Weights of a small transformer language model.
Size: 8 layers, MLP 4096 GELU, 134M parameters.
Architecture: no biases in attention or MLP, tied embeddings.
Training: a variant of Muon for these matrices, 1357M tokens, 10354 steps.
MLP neurons of a small language model. Each row is named by its layer, matrix (down: output weights) and neuron, and shows model dimensions 928-1023. Each number is 500 + 25 x the weight over its row's rms, rounded and kept within 0 to 999. Numbers have three digits each.
After each neuron's rows, "fires before" lists the tokens most often just after its 100 highest values on Wikipedia text that the model never trained on.

L5.down3656:494518522502554471516520479481507488508461502447504474534503503487449470449524548496472494515493475484505483528523469494495501524473492525491471492484497460524534419509464488500480503506522480479476437490524507515484502451508521508459457544550447528503518489473488496458571516493525489519
fires before: "."

L5.down2460:447480503502500502474477529501489501492566492529520492464507479529509484480455484560516507500517500510458498502502482518548473480525516532510507509457506482463488495526492476496494512521493503477494490504463482482509496523483466484512568455469451478529491504501499451470477505486507522509
fires before: " |", " in"

L5.down1003:489523511502504473488462488493492446530472492553461525515537484499487498495527483512476465502462512501506457554486525485496478506518486494467545495451549519498485442484473524491502520487479519419474474470491498510527488459503502489508489470558514502455467479516482503532480461526489477502
fires before: " of"

L5.down2530:502505473510495464524507474492510485494492482494469437534495509485482508514544551470523517527476484513507483523447501527498489462500487501474445479510497463508521478491478482511460490510481530475479496483506472527467520509482473492486471479538518501514503529457473495506434517510470523524
fires before: " |", " 1"

L5.down3971:471488548506482512483492537522481521482496522508481516511550521489494496509469514511489497518514510482499505495508502484527500508498489541500442499446483525526521486533475520500480521532521506509519512469523501515516523507496491487470538527494508522483525522515511453459509484520483511487
fires before: " in", " on", " at", " to", " as", "."

L5.down2794:492484512490501496504528539511545556473456534480547516514495522456479488522524518494503535488444475552553502498501506492514529495487562529462517512502468544525500495492469504511499496521480468517480469514504498560490518490513538510491539468531464477507511502498494515519472536477525518539
fires before: "s", "es"

L5.down11:502503511487495528508496485506502497475506499492450525516467558528479495472473517506470528471529523549437506522492493487456548524507510506486491483495546457520500517494505523489512543498469523504463471481469553517484489525537519485516486471540504507513467474457498471516461497513541484453
fires before: ".", ",", " in", " of", " from"

L5.down4004:480530492468487449487451537508465494506543494503478506486480555521470487479474491488520498444557436539472513493490482491521486527500466488513537460496522491467481542480524508533512470511499526475522517486508532522520562559501538497537509491529512503485481531490520519453498467521570524529
fires before: " |", ";", ",", "k"

L5.down443:474470539522472519549470543492517476498555502505503537519540456526471491499540475508530545513511512519518474496519493457535537485506503467470476564506487497513488504481472473496470460490389478535505504499540435499533521501529555463477524509508506484478495531462482480498517459465490516504
fires before: " of", " in", " (", " to", " |"

L5.down249:517477529479446514517483511469485466511510475503514526516486497465484521519521492496570546531495497527458490502538470522492535515528508510486464539535516502497488523505496524471513498526529508523504488485492495546499485462522502517517541484493502483526477476483532559493519513535498512500
fires before: "\n", ":", " -", " ("

L5.down1004:473536558487485512496499548506498518485517502480528488509476497518497510510517510478460464502527514521502504454534453522486522549503436533508495517508514489492495499524479453444542515454482510494492475507467530499491498499511494472528538477492458522509499532524494477459503471456540484457
fires before: ".", ",", " in", " and", "\n"

L5.down2364:493475480473492525504440479478465489462515494522469492527507512532510470490460524520513516496498520487481505474552508420483543487523498477544483459494506457481517554516473479534494521483500491510532515442536554487488461487434502479485497525510468538534495497479503519521504516503508475524
fires before: ".", "s", " of", " in", " \"", ","

L5.down710:486555496451495514492497507460486485515511524455497535517498462512492501481512494453505508504450519468494466482468523510499490494494503431514523513503543485502492530506512511538482464486501490475519459490511517483499519551508478487452513466476471512479502486486505505479501492536506468487
fires before: ".", ",", " in", " and"

L5.down3295:487499541507550475466472452497504468494468477544482525476526486551494460517508522505482516486493526508483484566482487472461502487493495453538470484485505484533525516467509513455528485469478501488481522489517486500484483522470492518473502558510505543513502449497493513478508447476479513482
fires before: ",", " the", " he", " that"

L5.down3269:501498504461478500533475486520490469539463481510521507486520497497503481509532517513525513559487469478473465493487460539531474537464490472493513504510487529486516474506463501476519502532461521495474454525510456522488516491531500510553453531474503471519523505538486529478520504475500505486
fires before: ".", ",", " and"

L5.down3310:507439503488511513475496491466471504513499502484538522500515529500461533541460506441484512473503529535486493508496485468480529475475488537464526515481504470514453463509515497525529522523468473490440520514473508490491505503449491487457497495498489533478509470462507503546519501522475478529
fires before: "\n", ".", " in"

L5.down3162:494495523460501472537501504518489478473515515517482500515462506481503495428534482461491547495485506501478484464510543533506533530486571476494537489514496537548495482473501484479473521506495490509503497459495471483525525541514490469495508479495510471474479496545534528477520497504516488500
fires before: " |", ";", "\n"

L5.down2383:485518502504531524494474549466485480485508514535522515523500537483562475559482518467511492544480485505502467529476527469538463522484532467482541494488526462457502495503487488487514507459480432547480488488518447484480506476501523479494493474521547499545527526484511531508502491480535489467
fires before: ")", ").", "),", " in"

L5.down537:481495486496521513428505502527493533492488485504515534529500466537483533481533509511504432471476523485521507471510487555476484504492489510531469506486491508476524462509519512499484553513499512515537484498493495474537499511476475442488511547488480510536513480535495494533476477487499474506
fires before: " |", "\n", ";", "---|---|---|---|"

L5.down2255:500532536477435523516541503476474454491489541491531483478503480523445489512519499477493483413531493478502559533548487455515467510494530497479527503463505467491504474500518551473502556518497507517454501491517468459501491514509548480477510517506483484481505466492536451499527567489488489496
fires before: "."

L5.down496:485519396542462516512519488529534498493522465502487482514493479506504516479500498483515555473470459525512491514482522508512497489510523544470505500538495495483506498525501504509440508515465484488522491481494456506472527493485496494511447466436471508510529531524493439466475465528491498496
fires before: " |", ":", " Type", " 20", " 26"

L5.down2122:518481517516488518458516504513507464494481460465507514471415465501525477501523543467504485505498503506509561485497479509475504528501531510518545524494549482505512560537542451513483544519498499488503521496511516505512498491510515502479514484538507520491508462507520509481463522500507498477
fires before: "s"

L5.down410:502486521441518487529465492487541488543487519534508464494519481479524479558526498458491464517508474513481504529514490466517466492473491515488485506465498481475490503483516533516497522478477483490499499476518523472523526495504477490456507506511506494475529474483527532478523526530510454450
fires before: "==", "===", "The", "In"

L5.down3233:517509500510504468524499486516517485473514525517481530561477462480524509512489527500503520507493459495477488525485537438514499486489497493463465510497473494480492493491484489481505530470507500461488481527482498520428493486517504482491496527521532510515502526502488474508503462493492518475
fires before: " by", " in", " to", " and", " from"

L5.down3332:493459478471487453511505496507496519557513502561495505470525470517437507490465434519498508520519450508480465504460476510490512545491478493481481486492487497466499464566542475498483479546485481521440489504440496496488531485483507514512446494496462556485466483530452517467505544455511448521
fires before: " |", ",", "\n", " the", " and"

L5.down1391:550486520511541483512443482490518521512528504476513500533534467562510488490503535496486515491512525484531545501494492494508458502502486504498518520500514512462499465477524521457528508491472517511503508468498491519532503468511461512493476499486491499511536499533445475462514507539507498493
fires before: " |", " /", ":", "."

L5.down1288:471515495506537476480538530500473469489490533484508464458478536525505514470508519563542507504514525515490468495481508548484443500480481464489460488494478526463527490529483534468557483454483481552469480517480408496500489483452489466526510543491543537512479522542493517519551513482485509489
fires before: " –", ":", " -", " |"

L5.down2730:472474508505458522458466499482509484507488493521516487551543525447474474513523476444502475483509429516501474526523524542475518519495529543476468534511505500520466542557504507503506532452530454445492500500497492546536514535511459525502506510517514492509493479524517528488518488486521528511
fires before: " |", ")", " ("

L5.down1870:521476538474489474493510494487473519551470470479518468480501523539511510550514487490493458505485529513533555499501475474577467510479475460491535526511509510515483508534514505529463475471488497474502539544475520525490494506472500516515456525474564479469502514494464482486518500532496485493
fires before: "ed", "ing", "es", "e"

L5.down1374:514504487489456479504512532521492464512477502525522515473520498530473496515520509503515461525423466527545456521514523459472504495499488512518508513506493515442485507525488485563490481473548494514517515485478516465517545500504529504434453460453497526459514533549523483519444517483539523521
fires before: " |", ".", ":", ";", "\n"

L5.down3828:491480522534486508467470467470490434482460470514477510491463494495500506474479530493502484513504514514467499515508484479469529467520474556531482487527460478471491493524536500473471485489518462524498490521501514521481518460516490509512520451465477459427479504447491490442472464443505523482
fires before: " in", " by", " on"

L5.down3693:459519445470513499501490507470469466523504504478540503492494473493495500537563501493512472458530506476523538478502525459512561490453501478510450532504517483509479502448513514481510501518487491516542512520507514473488509503515505513506539507475535501498548442480424552459490536532483531474
fires before: "\n"

L5.down2033:511544510507502503532512460517448484529535521486492530510505476501485486483450518518499518524504502489515469523511515472480522484504518518545505491498540478457431493497478503493486492497514495503509499434506483539547522493514561553502474461464482527507458508467516480508518457517479508540
fires before: " of", ",", ".", " to", " for"

L5.down1544:501479498449485505475510507520488532487476494520505453557494481488493473512499516485486464555488495469550497484472515473455504510492507433471492445479522495479488507468488456522484467487503500516541524477504543507479479491469455540513504510507479488489490524492500538473489503471500514495
fires before: "\n"

L5.down2659:477480508494512529457483480482481554457519530508559486509462502463538500505485486495494491510502500522455512502505509508505485493477498527526494512481532537499493514525480495503524539485514464503475470511529536519488507522505476510511494509518523526441492505462502504525507479494506501452
fires before: "s"

L5.down213:518507492524529518488493507510510499480508541490540519505531486481490527500498563476506516485471480510490526502517530543492480458542490493527530522523506515517472512473498517487500470535459497497516480506465495510527504471498458507503487494462492487446519541488429493473482487479508431536
fires before: " |"

L5.down3181:514455522516540476478542503514469519493463503472507525507492471486540514489515520560533503505522488477509512531493508500495505478481512539474483518474476484533511476527479517440538470478499503488480507512525471482466469517494489508495524500514488517540474495540489533484519514512540561461
fires before: " as", ";", "N", "\n", " |"

L5.down3001:506495439503465503464501476503498507506499463487472464490486488509468516480494446508473485488476502503506484495502517502507531500484482501503509497524504500454496497484480454502482513443501471478467508517508540492513545539504471504480500533526497490482476484528527489515484446468532522485
fires before: "\n", " |", " ", ";"

L5.down1440:477550498472494465498572567466489551544516512522478538479517531480525464490531501510530539501501491509520495471478542518505537520487459518528481525537510498509480490487509527530478462480526525521511493488476507518529521474481496452527519520447523473485474511497507563495464501487506513535
fires before: "s"

L5.down972:490500469474511461495517526532497468495497512464507508505533449503491479469473545485494478505507512484515485519501470534483488485491502498490516467472477478475532520533503496521492504504479480509467476482455480478498543502513500472525490523480526505500492530499488505496481526487490503506
fires before: " |", " m", "s", "\n", ";"

L5.down2778:492487486539491502476517518485522487543463493513511507508489503485493475508494474510498470503489479483472479509524497466500508561502492516460473502489443534531497482474491513519530502465499479474489525505526442470515534461543483505540504485489533475537486465491552484467484525496496477496
fires before: " |"

L5.down2398:551483526501504467448547518505485492511474483506478482511503533460479504443532518511502498477470473529491478513493525524475506439521509486476506494484463479487479478518528479480523492515529501485465520473551527512521449565512503541486481481464520522483513481476520502515469483531539497458
fires before: " as", "\n", " |"

L5.down3317:518484534471451563512482510492499518529512559496509468494472477471459510468532540518546491506469482472464501524503500539493469521499500483502501522469510463541512498520457483463483461520536542472475499508424494532480534508540513532502505473531528517465473508488521461508490468481504565502
fires before: " |", ","

L5.down3790:475491478498514542498526485465508502537478496514504497471493470500491495491521499514500504468539484467507522490530504505542520468486527520524521514490496451501507501509509512504515458505497517543509479477482508523501479486456532538500512542494511513498474550515492453520534496511469484523
fires before: "\n", " In"

L5.down1686:515498469510484520496465480468464486465506422483527525467475562438470494502499492526493481496477536451504471501483484464493503491533487504520462504502491516485508471476531505514488517515574542499476472472496503516458514504483508553487536491491515499576489511494481548508559553505527502524
fires before: ";", "\n"

L5.down541:499493503506524506547509492550530543511496493508543504526520457501547497532514521508530517502501515495523469523513508474500526503482494528479512487495524493531454525466494482496476520479503498508500481481522474528531507498529466489554488450496496464476470488565512503491510454492511516449
fires before: "s", "t"

L5.down3817:501484482490516470516502531505495490533505531456449496506516487506469521475490494510499500471529486487495479499449502505424488514472531525506537503502545482525525500527505520446452505494507530492489482485463485495507475465488545509479494489421504539518520488486492521521500470518510463486
fires before: " to", " from", " by", " in"

L5.down2959:513472481508486539483485497495528502485494507499475532481524504535482510509509513473518501522503535474503476528509479481478491507440469512503517459500467471478480492455467495526478541495486449507496474447482478501535517476483480496492505503446497520531522505472489520495512486471506465488
fires before: " on", " in", " with", " from"

L5.down996:485469517536490486479503532499521522551509474509509491563503478501515504538509488512494466493541511503508499552507546479478515533455487500499455504513475510521500484497531508516555492499474493501472493517455470507499526487528503482534492522535499522515508489468512510459472534504473537494
fires before: ",", " and", " (", ";"

L5.down4075:480490502501511542485483527499513500462531569527433477494500471499524501469479531468505511482500487502516453480477498539531516481533495500520500508489503561499509516533514458482546475519490525484498489489506542476480461537499541485495496486517482543492525496467562501494476517479501522508
fires before: "|", " to", " a", " of"

L5.down1432:475492465490515517514544543503437492500514496519510497476543554464506493482498498504503534486493482480425466496527481515449474504471477513444515532511538520493483502541516509460490533507496484518514486446509499525537507454524456505548501476548511506510509480481503492489518519482517487512
fires before: ",", ".", " on", " in"

L5.down262:472501521511491489490505516519478479501475505496486474506431497539519542516500492469530516510519513513462499563508541508496461585507469496477504522487482504480493473522504532525523493492482510515503505536446509493486519549510535497518517464502507487469481508473510490498500466482473465498
fires before: " of", "-", " at"

L5.down3539:465479548455513497473499496515516506522492508526477500483553518514519482488522492487483496480516474468451449457459472496498483486487528503501500490474507471509517474511471478470532476509473520516471546507483504519526465475520485493494454487528493519481494435540514488468486488527474499480
fires before: ",", " the", " in", " of"

L5.down1238:512490514513505535487497496476529549528526492497556506507503509449531489531538483502499501490487469496468504482496491491515490507483520515521486471500463493479460498532507507554488485489489488478473523509524483518515446540509509451517517509517487471530454547514450478479533501488486479470
fires before: ".", ",", " of", " and", ";", "\n"

L5.down413:493473465484516450521536480479504418508494506502508477499451459528505482469481513480537488486501477500483506483494526490541464497481472479482490513521463510508494508481549487496505527505489475491513522482484495557480490506476470565472515523486481527479516566532503473534522504526490467547
fires before: " |", ";"

L5.down2701:498487501504509487508534527496488492497516531459504507498492528529481521500484536514497494541453457497498482513493507487479514501455488499492454546473537491500488499517482497519521523498500508551526511448521542481500517513453517478538477495481508512462466461483493511526502507478515515540
fires before: " |", " 1", " of", "."

L5.down2930:503512511502487511494506498494515505522514480484480567494458534472505493498489517494494455525499509469488481516503482473502506516508493492430515518488508527499555504462491521486490534526487509561470503468510461492547517516471525492503454525472537460527500525518477493477496498505493466517
fires before: " of", ".", " for", "s"

L5.down1235:520525524449496445532494455487501469493486500523513523527499511504502481460522490552517431539499500558489482518543507507526505445517508461491524492538510508531502506490498478512530453562521499553553509505487513549515466520471534509547493492510527522493564520504454547501498505562512475560
fires before: " of", " to", "ing", " with"

L5.down2422:472509504490516506500464481489482515529480458524497479488491513517481520478462494495509514523488511479526494485508446500495512530526464449488549533455554479488502510513496515501468462496476525532491541527476467494535513494474495492494508547498485484474492467479491496503520530508535490491
fires before: "W", " |", "N", "E"

L5.down947:494461527504491493496487447505481484526481507496510499550494517543483504576476522513503533520476502473488524536548491508522508537473504497515513521512494498500479534507513484532475528495493511502483518499514461527506477516486476515507451529504512518498488559480527516492523538499458457520
fires before: "s"

L5.down2818:480471528493490458538492513487441489501484519459512492512443475473508481491469513493516435515479530501495519522482471492508517489503489488531451508525518460574508492500491508491512482470528482464470477493485521542481510512515496448447507506490496495487469499494496513473530457487515517478
fires before: " |", "."

L5.down3482:468427520502491508507467483522469500512486487507491512489529514493472523505507473456490473527503484494444437492522480479508497511519496522498509513448466500492481473482496534520521519484456484472502546517447505523509470469484554501535538537521500560517475486516466518486504495518486496547
fires before: ",", "\n", ".", " and"

L5.down2878:510483519523513472526488477543498497498523504506489508504497454476463526499479460488506506440471474505506509519487504454487544514507445473511505495497471506450434527465503455504488497508515498517489528530527521549530523520508512478533534509497525493440465495524540502513482517520470550499
fires before: " |", ":", ",", ";"

L5.down2093:453527491516523485522522484516542443496486486474509502506490501550552486512505500507493489543515527512533501508559523531519492509482473508471452482499533493481484490476486519473505458470481482512470531466499512480485470475487464478528457494494470513483539497477546537494492505437494510484
fires before: ".", ")", ":", "):", ")\""

L5.down3681:476510508472496522500467507522469516466528498548478537448475501561500526538521513477458478488545504543498491505523505478511569461488493490505499524488475445532537492481533457499442461462487492490486475462456540560510470472522495463472504492485466547490492545467481484515486473554489490509
fires before: ",", ".", " and", "\n", " in", ")"

L5.down2452:470532507545504469513496495527451479526517511523487480515517523506508522517558534494508496505496471497523452530490514538506484517508511463532494519498496476478493497497501470510475497534471500496523482525506484506447522482501486487501479508488495493497469484493485506453496520487503521463
fires before: " in", " a", " on", " at", "."

L5.down2056:469503506531539506483501505529527476480474482513500540465512524510480519562526500499505515540506473468468512507491502503503516485488505516507494549530494488505508486481513538480483532479494487488508517511540513541495501550482521494501543519470468493477468524462501503485540513479516521501
fires before: ";", " of", "'"

L5.down1718:563541488506536513515542486537479514522506516497489509533512504515473511518474559529569499505477478498477510521473490504592497486488495532513448529544501474474506494505481449486519532501453536492502495479552506483475525513518503521471536520475513495509498527483456504511512538490480491496
fires before: " 2", " 0", " 1", " 4", " 3"

L5.down924:488527464517532532526527506492467530494477502531496481530492520519511465496506536516481509544502477515528506427534485480508509482472486477513500476518494504547490461477509493520502515496469522518547507479519526521493462450498478501514450479477499486509496491519474514488422450458512543514
fires before: " |", "\n", "=="

L5.down400:501469505519488492519488490496501483499462476498486507492522485516523513503485517489538485484512497543515526508487465483514477469536483534491482520534516501515460488510513458509511497527446440509505472542514551494520543493470531518486497528492489466545477492509520525499526484512533510532
fires before: " with", " to", " of", "s", ","

L5.down868:473501529431501568503511500468501472497488507525489462503480525511479483501534498493510497474503524507528469500506489483519513487442502502525477521482550485508512535480506512489494468522504467495495510524542489486454470498477504505498499513515513500504493490491477485480472544487492498471
fires before: "s", ","

L5.down196:517510493503484530519516476505538513524492471551516503514495512470472472473534496511522475499525486483459498496525501482515476507534503494518520532498466513484467531534505512460508530484496530488497473512565516487535510489481508486526489457499475501505494543520484529496477475475502477478
fires before: " of", " to", " and"

L5.down445:447473558509490527485471516525544490492506526522543477514486522501486505492477485525518478543505477519500467510461505512461509514509509522516493477524518514484514479521487520483484523443503488508543512488486511494497463494491497482479555479523523551545508502473488496484529508469498490462
fires before: " by", " in", " as", " to", " on", " of"

L5.down2198:482475510507524482494459511537511498467488488509519545470485501506485558506505513488498492496511468501489497544476500520540498540497486528523492535495513424481511491481520493487477521502523515486485455505512491506486503479478470512532500499484472461507546498522517489495516533464515534487
fires before: " to", " the", " for", " up"

L5.down3176:489508495491480437480488525502492481541460530537528496508515559498556503490482522517540502462473517500526493509523484528500507509492504535479496486465492522472497452477493501533542521512490462481498457478453462461505508477490488508456536509471516509546519499480518538530505475471501561533
fires before: "s"

L5.down997:477542548480537506477552461467499505493505484527479490455495513494504477512470532550520498529541501484544482472508468505500518491490499501523496519481479496492503525468506527498482489481513510509503519508472493517561499489471531489486488481489493492532476511484513484480516515504450517503
fires before: "s", "ed"

L5.down2279:504484463467476517507521492538503503502511485489542459469468531507470510551515464520497505493502519497507573460513476481525500516510486509503497534500523484509543484504493479430493485511537474506500539480488538507483528489495524540507474535481471519486449496515528489499506487503541525494
fires before: ".", ",", " in", " and"

L5.down2218:539491493482474508481487496506482493489493496493497512488532567554520491494493469486510506505524489482497536507495495504512494524455487501523505489472503445452493493507513487497508503522517466504488501506528469507526556484517491521482450464504492514465497488514462508482481486484489493490
fires before: " to", " of", " for", " as"

L5.down920:518519471489501467488482509499501511515514515497528488465547499492502505445522510506442465505469504544511481520490471551488497526507447481498463494503546493531522477538483507479494450476490534534548528574513513463488495539468533513477469498479508518506513507455493460498515507475541489514
fires before: " |", "\n"

L5.down3026:476501464496460462465513492457540525513547477450468540520463482506481469489476521496486430492545500499516495516540489484540449510524515488511505487473454513528507470499499474493450492526504514512481526538550514465536514538514512524463502519531490460509459439475463481497537503493533495518
fires before: ",", " of", " in", " is", ")"

L5.down37:453476568538503491469475522512499526505514480485515470520498495530518489519467523467505472528494507505457508515505490507461505523508489461474529529508481518497514502516508469461537476476485496455482526480511530524460488540497531491525515499510457522471484436446453526476527474470486524456
fires before: ",", " the", " he"

L5.down2922:517515499549537469523528527521490486504497500507488496556491467483501528494478519497516512505491511533532494454492503495509533460502469556515535517494493551487485515536486535457504507510523453428513467498503457499534522486482495535483483476480449509549463530466497509491492500459498501518
fires before: " as", ":", " ===", "==", " ==", "\n"

L5.down226:483491461538484495506506482511510527472497516491507443508494501532480549516511483506454508466449498480484502470490510492521498477531476473517513492510522509498456447508516448521564502453477501488476507477519458518471502493511514521484490471510515492473493503484497505481497487433473514495
fires before: "\n", " and", " |"

L5.down1291:465509508514481552463470530503497527509519521530505553476547532513488484521469508464515502477476494476477497489464477465526491490515493486505492500457515484524476526504552498525512488506521453499492515549501463477475543469533451508501530523467506505491472470511540549535471505474528500468
fires before: ",", " and", " in", "),"

L5.down664:485526542496473499493535516505501507504478427509505488477483532524520528507473495517508522483488561469488496455497490464512502503454561485493550522454508470466506519472496487529486522459449460520520525533490503499521488459493485489497516486487535499519498460495478525472476474480484531485
fires before: " as", " in", " at", " with", " for", " on"

L5.down2028:487528514478509474493504503537492473554518491478478503493519487498471486509494535542494461540495561509485494491505509507474455469533523482488502455492473483494490514481535482519478460527540503502506504470518467528476474504546489451500519495525481499487490484493514509535494484491516476491
fires before: " |", "\n", "s"

L5.down3733:496464538534491487524500484497513528533485481457497520488468531509505490540532513476485482503557482507467475478563470460491501507515491522522523482534475492532473514489496419524516511535463507476453483503475469488500509462519515457488468526486465446511497493479566524436534486506494531518
fires before: ","

L5.down3217:519498523521479532460513464491444486505476486510525516509480481470523489542485478488491456464480492534521478527487479492504538509493509541478499487466505479504512463499530465527517485462491518506484496524520496502481477431529558541458526471525529508482515487502496502495499451470475517454
fires before: ")", "),", ");", "):"

L5.down3281:492502467475475551491503495518478496498514501501499510464509511521468518473496533492480509506489508457520553468534545488518514518475495495476513485482491506511498483558503555499536488508505494468525490482455536491525528489501475491443481454491489524501499523505500506474502493535524479523
fires before: ".", ",", " and", " of", " in"

L5.down436:540476508497473502498526511524478518530511524480522484496547525534494515477568499461501476509452482537515505474470473528469495468495477475507525470531534458519529514509489499478507449521548497508560512477489547519524514522486470530470512521516557517487486493529485470532500524496527480478
fires before: " |", "\n", ")"